config.toml
activation = "gelu"
beta2 = 0.98
weight_decay = 0.11
MLP neurons of a small language model. Each row is named by its layer, matrix (down: output weights) and neuron, and shows model dimensions 0-95. Each number is 500 + 40 x the weight over its row's rms, rounded and kept within 0 to 999. Numbers have three digits each.
A block is one neuron, or neurons of one layer that tend to fire together. After each block is what it responds to, as a language model described it from the Wikipedia text at the highest values.

L5.down202:467526612503482501433485461459493478495574524529511497499470526535492471487488473526590504491465544470470455491573452523457516550577550410470506533536556488483500529482498536385477529542461558450477503456552451494495472493506464474552491537507512494487540488536492530485566551538494549401
L5.down686:498482531473527460527508375455586539521433509498492476551445557467551508536505433491472486540469504513518535474429492490558453454451554563514508459511536472481471429535481496536548492547448546515585491563508494516461461503482488603526505490499473530532503494493499459531461480471431475463
Description: Article after locative "in"

L5.down412:522535448553483483485525528443511486543577515472510457491448587499492597528478450509523393535473510488541466502436474459517498561531529460442487429493524491525507481460438563475509472569486548480523508477518515460473498539502501513416434437540494445524558505537527414515458449541509474489
L5.down597:474594495508469506459528576526493398462525509599516452449559512466483402500505466495462528546496469536490460492527544482536470500475543553542508500522514484459504516533514520419487500493511487519418557475466515499490512465452485511553532531512480440500486466558532449526528477493538474487
Description: Word start after parenthesis

L5.down85:522510569462478487540458440483517468482463483566541512535526473495437530513562518519548379497533460494475458437524492485517514492493506464465523524533588501508497577481521511473514508554496503483492504446466508522396524421490502490463538510535484454538462477556521484503471460460496471451
L5.down558:584470454477513546482541526504506549508501445412483531495504505529444455523531451505421448532453512494474503472542474471457558522470424505518513471489481539536540477506455484512409507581532428549512544500517473535551521528513528520482529541421536542512513459476461520468471494511542515530
Description: Mid-word and ft-inch fragments

L4.down30:483499536472463516522548453527490503470507516413469375454464434461516410477487434558448392464466446468503459454513543527506453463511538543532509500506504504502465552508496476488479555530484422492444524508504519499517514488536503406528499513580525506457485468528504488585528519501494513478
L4.down145:456481523476537524530496526545424499522488510472461415517482461561455542477509496420556558523481465449548546438533501537479549529529446465511510526499501541574539527503481483499480563447471515476462556473516458556534535536452405458496493451485507526535508456441489480445521469462512497443
L4.down168:468471495571553451481501494457514469496576500465462422431516485454479524511593488481490509559456537579526543500562507483509465493509492497406535529494525527498550466461543476568495530504519537519473470474502449600535469465469531478542546532585547501506525494501474521561513504543464556451
L4.down235:497489581434551429486451454516429580538601523460480441486466485489550540490541528487569518481551512531516402486567458481466538502479480479475569531453424500471536500414449527504567413519476519456496484482536496503439484495421465463515509490489533482479515507492508479558541476572483507475
L4.down344:473499480489458500489502521480479519516535579436413464492493565497380518489461529471492540523505503480532561434506505498453510481497559496548509495512516549489454533529471463533385513491498589488418444514523457519554502539506446506563535522547442517590488493458432485480500482535530469458
L4.down658:494494504521544397500526584505472479433462523519479487543462523467507469457519494549496526515495496412548513449542515494518488544523485471565573519470496440542538495514470492489498435476500512469470492489527491419425454519471566525530560529524498529470481483506406479484500493507470471441
L4.down685:468487498539484494440514503558521485486538487475432424499483524533482453546508483517449456547478485506486548476466520484550487443480491529492455510524545540430487544468545528505430548520491461447551485504481459537460544563454554533524546507590448453461460459579474487428501454519501486447
L4.down765:496509551501434511534584473510526491469513518572474465555448638463498502481467483469452458520482494422532488512431552550521445513433493476532435483431511436459474512569525531434542488502501493524487525536463574417464550497488524475553431454532536492525479469527511529466529516481507508511
Description: Converted-unit parenthetical start

L2.down35:591533505504550505512489498508483500509494466495516470482539513544558498516502483514483496527478481509437535488519567537588534469477525500512460482556474500502466512503508574522487479484513494422475548516455514513507504486443536507513539494455505456452512523520537460518460424493461487488
L2.down551:497529538538548461537467443510489502472530496480523463451505501525557543532512531549545474499491491456428496471432550510540526475472481520492486500496498528520511549525543584486474493496486482482524590474467458537467468491472500517499496494416484461511543511539555461541457454557476495466
L2.down593:515450430510474448409467460540543533534464511481544466444569480503464477536513447481437453522511472556593520530420470560495430468528559510473501529535457453479478496419470575491539578530506488544574504533540460489516453514443494504477508509536559619449562425507534553530559468448525536530
L2.down632:504531482457502466472447470570497533514503471569538552430526480528480481555476531481455446469401443508580496463397494529546542504459532491448490516528500459526454478451501578488527512516449507530478522522467480559496497497479515491452469512509493555453520476492532523505447454516471481533
Description: Possessive 's suffix

L4.down139:531548571489452499463624520468579549480493490482490421453509525504453521554495508474513437473430487556524472505522524479513574542477523502588474462510550524504494499470463536527559530484465485507477534458484519589529510501505526529508448511555564487496500571514572476544456441511454442439
L4.down186:583536526458476478523530519523486502503535503554508494510536532546468503500491470517456485543533520537511507486448461517533504560569499466529498411516519503507443475473455558494531515564483545480590601510543486450475523569511488459427461447539527444487520507507582414474468342450495461464
L4.down196:526518490479495417501554504465524480541566498461505486430487499525440575529499476505460462542526478495490508541496455461481433558531487501594510452479507482455488516466426518461502572549515493496525518497536509506476512518537519508403451534603463460432427560532548526431481429508484485504
L4.down295:498509449507489467482444552519486525509532483484537504464512545447452512525485535529485456517459490571563475558452471477549449487540537558493487465513489495521461531426448481490507535508581524517502593510501477566434475473541494540439454469578432451495534483486485431461517454456508457503
L4.down420:488534555519492474507534492451536535501556494471453531581511520564483519466458503574457468520523509475546621460510477507506455511446459559464480448470515447488443461489461534474452566548531493492524442545432486581498497531472529517551465563507502474514503576468505593482527482441509477508
L4.down528:489552513464479437543461503555456505479517572559460502436508512547499484542441524515462464502506543469441457488539460477496565518469488441472428517534441482447498484551524530509477500542530502421527473563472593530444477508497519548375446437456523542498527474563494453465579431514513500493
L4.down668:442500554473536512491555473444552455509517451394500468502495515530461594563575478494562479527483485491580501487449498490506464488455484542460530529454525487517500486441438452451482541591532486478490504523542451515527451496534503524586467512467483451515520490553479512531509481482520477456
L4.down692:511498560417499533554539437446524505482473482541518448503445563560519533567503460490585527499448532470551520444521580510495542506508472552502485496517476488485502546478503442505457556516453506462558550478504555526500501513530506486491553520466478432472413516552579450442536403477506559445
Description: Inside parentheses

L4.down68:475554489563455519580489541489490518458525499492555489466520531572476477588439461492453478503524507448507476419495507492505489551532502537531471471487520528525480428503452507528463529410473526488493560481483517476452514468513546471604541479519509585476543434474487548475499477481514565494
L4.down204:475492614538505550506451532511476494513513505464486522414525482444572479473495446445459487504451457460451442510500521488610496473513521495500489507532532472568532455467497513488569526472488506462518455531420485519506496520511527470524486533519495475479463428557422460477530426524524475516
L4.down323:459445475535446553521501465493610569484498552476591429508506588474449545491498477495512411504546500517421502550499543504479403431474513469509540474513474537454563445549533467513461432567451536530530477512576467533537485460454483536503453526459448508494476505535569434588535498570464523536
L4.down333:522519485558450583510544414507549497528491560543497467479472504460537512541523489523486491535499477500507525551485438439487429508491514582479590525552501553443502460535545532442482504497474431482495529516454498515420462349537491484498534508538375485513471534435562578509478493496462515453
L4.down395:509551506455464444477467465472528494482455461516457431527458487436553504485511466482529486541499550532507467535489506454490417505491535427516527500487576502536480539454458511491498481566501517460526578531537520440480543543466505528407470462519474490484546497560493503521424554433486483508
L4.down409:476489559479444467543510448524457485525513533549553437443552439455500447507438484428521456517530581560481506461519461513488456545489551493502579445520521444537532502497491478491523456490498467541502507515468459481416410481536558536581480558543475516557503483491496493534528582562434456500
L4.down614:525456503486495545495485509604470503496534498498501444517464485482528484515485447530433489534440547484498490544497433470477550469500522479457516479507492501474531422441512493515496542479386441541570575474507460500485546452498526478425470546528524492369503504523507482481534562499514470527
L4.down624:514469530468452588519504446511490510496533470528478521548420495493506436481512486525471451505467521414485566470516519491456455487501424534445554456492538494447503457460549527551519518528516438515569500505480461484500540486576554530468450456501509514577524502513529475458418491526520567501
Description: Determiner before head noun